MLP neurons of a small language model. Each row is named by its layer, matrix (gate and up: input weights) and neuron, and shows model dimensions 112-239. Each number is 500 + 40 x the weight over its row's rms, rounded and kept within 0 to 999. Numbers have three digits each. A neuron's up and down rows have the sign that makes its largest values positive.
After each neuron's rows, "fires after" lists the tokens most often just before its 100 highest values on Wikipedia text that the model never trained on. A number after a token or word is its count.

L8.gate185:503507530441472455469493499506471537486440474504564634510459518442461405491562482448541481521502501440484518502540553515490540578537519489498475435528559497473562480505516439475543512462476492435488462489475489436555453496532472462436588508379532479521498487549491538553493484389517449460496520486448467484499565533547494534459486483552465515538550527487481487534482412582453473510553
L8.up185:449506449537480514517425506472428532473520594541495472472449552559529488495464452575493502514548518465430510498507510535504590559597440576517436533457476435489524488507483490520518452504509472499581465449562537490570523541484435503484466505419458435525495551443497541508556528430465504550490536454527480498537464513515526448492534513513517541455443512455551552464451515514530513615408
fires after: " " 50

L2.gate4:509449547535486454526435452480494582420524539424592421456557579492438410464529518491493523514517538494507449530497520440436434381505487528497500510524438512461547438461515499467504452468483452452455478531491550474558515452496493489477512476509432497457500499544512459444424522559488527539501535432468527507513509468560498516463530556505546491521443517516544498476510488528443429464507
L2.up4:436489536411489537536535549519471479530507486565469466535476498496469449551553433477504465503467491466502555443527542526645495538501520495535583456581454515572526495413466501483549575552496519525549454455463505452457430523487493519528534525459491469535453532486492516571543427477546456481476501520483464520501498522470456526476448513423460560487530506498546523525491563555558537523508
fires after: "19" 73, "20" 14, "18" 13

L5.gate148:523506492567520582520587529509467466479458503505465503483519483474602496504533466496481551498546532478479508531454508492501519487571458498490529481548556510530520588555511558530487452499494544533514539558512527516535532483463571495582460475504485556505452461513570554497449508484512482471462451586501542539480475502420531472464459490490510505522514479518521502503482498547454504484500
L5.up148:508504513437496480515512516465458527515476446431525472516559519536504548528513497439459543539467539435552467450431578531546528482559539443536503470515469510553482515519537475525484525560516493482526477448529479454539541504524487512479476496501417488497461440543458592508578532533564536505519511451516528526501472498521584530487507530494563483548551511548499519494520494480568519433455
fires after: "," 99

L5.gate485:501507503603480518487496516511513505508494543497436528514452452498518526554548503546565421587491628508598546467514518471476563550613492472538432474508474542519508485456459510479424528447529461487534489494520522487453491542442527498516536518444531429551501474484400488529465540437531489521504539586458515482491526471465491495456513558519560491424463486473530502555472485420543579526592
L5.up485:487572557520502523434466495477516505533492490476499489516503537486534508542486464539493443556461520513505550532449560478489428516535520574468469527520542528478515488442500495510488448517512450534591447469440412505502527462477525525507485458490503474480521473520449524506461467430478447492520490527459445494540497473558523521575500509460518515507458511477538441531589495485500601468541
fires after: " |" 38, "|" 16, " " 7, "," 6, "." 4

L8.gate575:531463491503475484493521543528467468518475485479441490553585530518530416489589391543554469438522563502590525464509524450522511497478542532509448511507558517473521456457464488454552510500440444531509477568413541480469506510536527547536477502535533515467514524525568589492436539532489581485447479450435542571568510464515457581484499502503550490447522541434447584560474521486465468491463
L8.up575:553506439508543499451510542524481492452559522461480492483414493581537453496455518513550502506539523450519554484517483473513472506503531523470505441484547442467464519466503506518535487528494518450503529447529499546526541472486460499503554531483409538537422490470587496493533517464450478534472509466619531424461494457533508443549481516539540518550499478463480442494506551461431534523509
fires after: " " 84, "," 8

L3.gate685:484501500522489518510510463557580478491550560422548545486471458514461411539483548458529467540477488479531510481484565449458550451539439543537466455510503492446534502569447490538489502409515467499455522513542439412555434484542545478540478559521447535467495518481536496524503416540621481480490536459561472509499446430556441519541458526497518514450425546549452428513512512485482574514581
L3.up685:491523545555516499508552559476510479529510499485545516520516503474545460543491539477545500511530462572453459433449485457545595519462480465550490554527440485525405512528512454497462510468479562457447463550496511498441486446548448511480515460519499526446515550491460512490517486500441498500525482509523470540425543534518511451502525457475529499545458438564494482565531456549471445472525
fires after: "1" 44, " " 32, "2" 18, "3" 4

L5.gate649:493461561533512472488457546466465566561494492569484469516503552439534464461530498506551490539442505479503468482492486480441473411478490497478470432480431530451494522436498503491538535430447500517499477525445589497534479447479550470518481565514564562576469552446497522500434497477545453468457510490501555472474578483480496530503522572526534413457461499484516529527543489481501529482514
L5.up649:567476456505502523454526461514497472564520488511424397506492505526559450472566473413483503561511475507444496518471456494435464445451561515483469521488494458487489495464524528536487495527515420481469511586483515519468508517469526500526489522506559558498445557445486482516544471498441512545470466510469575538478561492497509483496487545553554518545530463462491489489504502589454443534490
fires after: "19" 49, "20" 32

L2.gate156:555514521521494476491481471493590524514534451504506490461540488607560516462503529503573417520470472507505514509457490513481535359486512511517463489523527528550444534514487530453497494536477510488487479500511414548438540514517551529475551473524455467519530491518553452475493503505529513509590520543486503537451446452509442491530491509492551572559487475463476506467521577505466509509507
L2.up156:548496532480501511560515472477474451517454485531480547515563507517523507478506535576521524504400546448519496490503462376536495435415461495499525511457539450485477529476456476463483445420449520488495496590474484501480465566467522520505433509518484488549509396549495490547524404517465558480557506420526518525493508529505505532494471454555546594530504501505486465530575564456498515450487
fires after: "." 33, " (" 15, "|" 14, "-" 6, "2" 6, " |" 5

L2.gate203:433568487460504579413510517443381451516403502495472537460529518527489485460516447500584496511498518471543468464552522469498616491524522503561450486521456495510471562561490501525474464491457470433432506500473486507508477414457567492547428427447507472500432465524493531492490483558529461491565483486515554440513513512453547507531537514413529484528501472491458597492527439454448529544484
L2.up203:490510515477513530394439495548388530518448496469536542523487400509472451496519536526463466486514508508468479563428545476430488460548433513498424426452486497481495500530495502534482440501488446467529537514546529391467535371458535515491483467478458451556520484495524494548502504515510492459466538446499470511456515488445528470482514529527463477508576410501592537509496512453511578495539
fires after: "," 61, " $" 13, ":" 8, " (" 7, " " 6

L8.gate180:434513546459504585551469476490490485524534558524486516509451515549533582520512519471544449529511449493472435494514440531444466405451536525505492546528486498504476521509520459466541433498490550456506503492513516460544507547447549487443475430502400486504517541449510411528448569502527525460470521580436465502531468511503423454558496485508524492453525473475561443487515501479507516562610
L8.up180:460576598610436530502550480497533469535480473518397534475482464488463508494454465453413460500479505472519509460498491462481513468508490550479507433516523535461509490507527503558548507588486438524464510444508464466451518526443458516396395461511515528509509453510568534499534517491519468530550538473528509494532552565498506508529550510530552513537476499454460450485457512512500539442527
fires after: " |" 54, "6" 5, " For" 5, "7" 4, "5" 4, "." 4

L3.gate140:532385460565496630526501487518598502508504531491525490426494534451505475490443466488428506491428537500568450503439471487498461437516549518518471432519446497571511496482480571380444524480472544507533476476478513474542482534390513462551538494517589571524435459538500491419477492536511481513461491512486503472513502539554505488465460542478512448446507490492475508540491506514457478426492
L3.up140:533531513541460490521441484543535464493536477561536450508481512431475551482512463487523453536535448474436483528451605526521566559583485516543510541500508475545514472504540497578533491505510526466497534490472507547570472486485476474488569482510552438450518533526428544481510501595421420538497528446518513562498479501523459518466445578487461472484474443462486524543553478503503488557559
fires after: "19" 41, "20" 34, "-" 7, "P" 6

L3.gate379:486538527432551496464536505555498518494494485486548436505495510420469524499478591536438526493465496473494423481485537525519525472600518502465508480501499471522506469526514559496500499533539498462426518479538535534472539578487493485439467533451492506460488454548556529479504482471432498516468537539499473502480451475467526549462444574500474478503419385491526552452509489412519497496537
L3.up379:558494499402526429494537541449525570502476438499512492458540552487448442455493490509490568493462506512449472441462515491545413453571547537545394546392444534523480467495534485518475488525552494430516535484568455439502481568478474497497419506446552515498487511576500510400477448529467452497491471497502480550509421539561489496445505582463539454542459508485487482513529474554487452476558
fires after: " |" 60, "D" 6, "," 4

L3.gate714:513451486525515556514512470524428541550501418510475514468458438511459568486490449481474475532557515445495483532531483452471483450446542576510545515496526465486558463519585486462465471512494508480524466550475480473511532474482488520537435502438469482530430444506472544532489536520495475487418491508481502436496489513448556429485481489484475482570468521394484486481562517494492499527489
L3.up714:485473561577498529504544519497482543537482521523455518515543484429572468504563520546415551420520513490411475450469516489506495471516460519600548464498529535506507511563514444460530540520467489519517477533483494481501492511477543490501410442481552469510519506514500535440492510555490467503446505523483516488476465444543487510460538474487518526453551449552536510599489463603531419547498
fires after: " " 81, " (" 10, "\n" 6

L8.gate434:494547493574500463417536477548449486425461480492425473530446459516517511519541474446574559463550503437469475482492552477496577439468431512542462474516605536534439516451485533537493472532492460508515543448468509474558510465529504561548487483554479494479522527523489505526483452496553429549500505539489512484545489464493540547412452544499456517511492514495470490466403455532470503566547
L8.up434:427494441563454473396523481545495468481475568504466481523464542474487475506540426415601532535524526456505447469479547429558575496456489511531458486454481511485458540480485465477537450522503501503489496495513517457520542496527505553528602487508529516469497525439514529530511547523451475451514479485469475456483491539451496502492545548559483462572527484431463508499505526481498524601478
fires after: " " 87

L5.gate459:501473525519490484554508467591510549544523509559496514505518489469479540486423512490488513429484460524487518491490472479549490499520529602505527446476554566495493488530457485507455570516486557470538487444506495489432473510469466568529476499495444511555538480471460480531541440462532557518478563463494535523500525489508555490476531472479473477432485430497452472495533501508486520551552
L5.up459:461505478550509488461484512507546444507457514457462509577489448424536535526489507572452517486509480468450534506407471448512511475436430528503527534467498481502480472464481464492534555499511553433541529512535492525534456451456504509475442496535523500505503571538489504589442479557507514532544498522399533528470528482495521482513523457516535464514464559499504433526502462476517526573503
fires after: " " 55, "26" 6, "0" 4, "94" 4, "46" 4, "–" 4

L8.gate829:447522442581494452541444506485492568479441511588490490498506428450462506522526508435510491531521517505470509522453579485426530537442544517490567509525508494514510486516556482485484533544520484561456538478471502467532572529492560487543475444475431443480554450475473447527484585496526523507565523405530502520426503526499565491521467529524539498503476558414529513437468496440389507555555
L8.up829:494442432502490459451572576477500543498485467499478481542410519511460555512523517457497596558549598475539474537523540425463486515542523470469554573428416478504486536447504437449554556519522456516410481475471550525504506540508474490536490541551473547487546568553516524563446558486514571459441422507476504519509497503416507528511550443494510450498588503399456506546514556524479508507518
fires after: " " 24, " was" 11, "20" 11, "19" 10, "," 9, "18" 7

L3.gate42:478497534475425524463494484560486533480398464489516482523438514490543504549483491456500595517427513492517491488493518573539523452539507499474457404470413554528464479513560535531496438570482500511501485514461514520544486491484569583527484492529468518541408540500547479528544504489508521537482463483521479534526383505443508504491490505452489483566525496503465568536545487444453552476519
L3.up42:476497510484540572482507511523444464467481455499516471505465510540528474519511429502521510525472494525502504509481472544541506436494492500525520425521467538469486495530485495461503516620508511480531552556480474533427494463499513567447545410502509492523455539475452582542497524568497577505481483522530468525492501510535572484471492550538515524468463599521509581546562447541535580481506
fires after: "," 100

L3.gate665:557444461492447560420491476518465543546556455519547498547497501587522518496574442511499545498448503492465498535508479439447505509490454484503434498508520508589580486490507507502442555487438534462519524484425502467501479469534540482522547500509503527481469524528539523581474563427533556458529476461454512529462474503469508464427547492585533451496522473449458560528543526476527486515557
L3.up665:513486436464443483434459496541508510508497501540543483504518427487479457435519501492504543489442555473444520506511471492486564528460465396523510503486457511537523462508463467469488552468532516446477512450453459477511513493509482469506541427475519475517542510543523558573447468509598507414500474578456505461433465588541582522398585482532527485436565406479514529567522447505501523501548
fires after: " " 100

L5.gate122:518414509588455484572527497513494512481497525526492421441464495508421513460483589435506490460547551486500472491516489518496472456544504538499487471544512473506545579473487530502494494498479553506504510471459397495484425548452547575454465519493503533552531524505546447473537452601558475553522528480492550574432449436530531451486474523553499505464460506449539482456506415598556561457480
L5.up122:484532490507431498421407466541523489477508497533416478487440459509608476494518512530403482486528531502443536349525512525544503477534461461473522462500522526509500454460528484533560450424471490511546491507480460465597451505532500490494540453493511504472563486483445484518534483482483528514456565551434576537486529490446509464468448481495468416432452529479477499572498544503423513501518
fires after: "20" 47, "19" 24, "18" 4

L3.gate618:523510528560537466481467477435438565518509513488531515502467484537495509437501502426550572550572495570466559506552508521485534469535464546496529491505468430553512491485549538547527470512448509468443501518515510402442426541484476507514460473450510581548456531443488488502524541431433426461510557513470508517495524512506478555518526439484514516490500494525543510509494518511553526413467
L3.up618:514476415535457546469509521513423464496516534451490558446524453489488493551563507438445560564539496509516555446523477498512481457564421534506506509527506492556465554560509450569480456455466477510431464452491495571557469475512484519520530466487509497538468440448460596514530468483500487422484542509482527579449478536514516612527445495507498432577495503479506529483533412483555460490498
fires after: "," 22, " New" 9, " of" 8, "id" 6, " in" 5, " and" 4

L5.gate231:539498488541420493500546456547529532500442483539515472525438515485488554486496508486422481522441540449453478448545533506512478565459503526477531507439501482559526546474483541534531446515499455531569444539549521469484485557553422411424521500539481516469568494488548456499526484531514451592466486435463526481524420489488518492488425531585433463494433543480484512490516465452550445449475
L5.up231:472530516410452499480498416550504524438451517478467466471505428464586545544463520499433505546607545506455464378524486497502511491530547520528482491520487516564443472471459525463534496490455478503518554501532440509477485543553555466502471458543520498467509526489454580459515561431471503391546510529585525570471499451560536455496564526454574542484544426459549509481538506547565457509493
fires after: " United" 18, "," 15, " of" 15, " in" 7, " " 5, " Northern" 4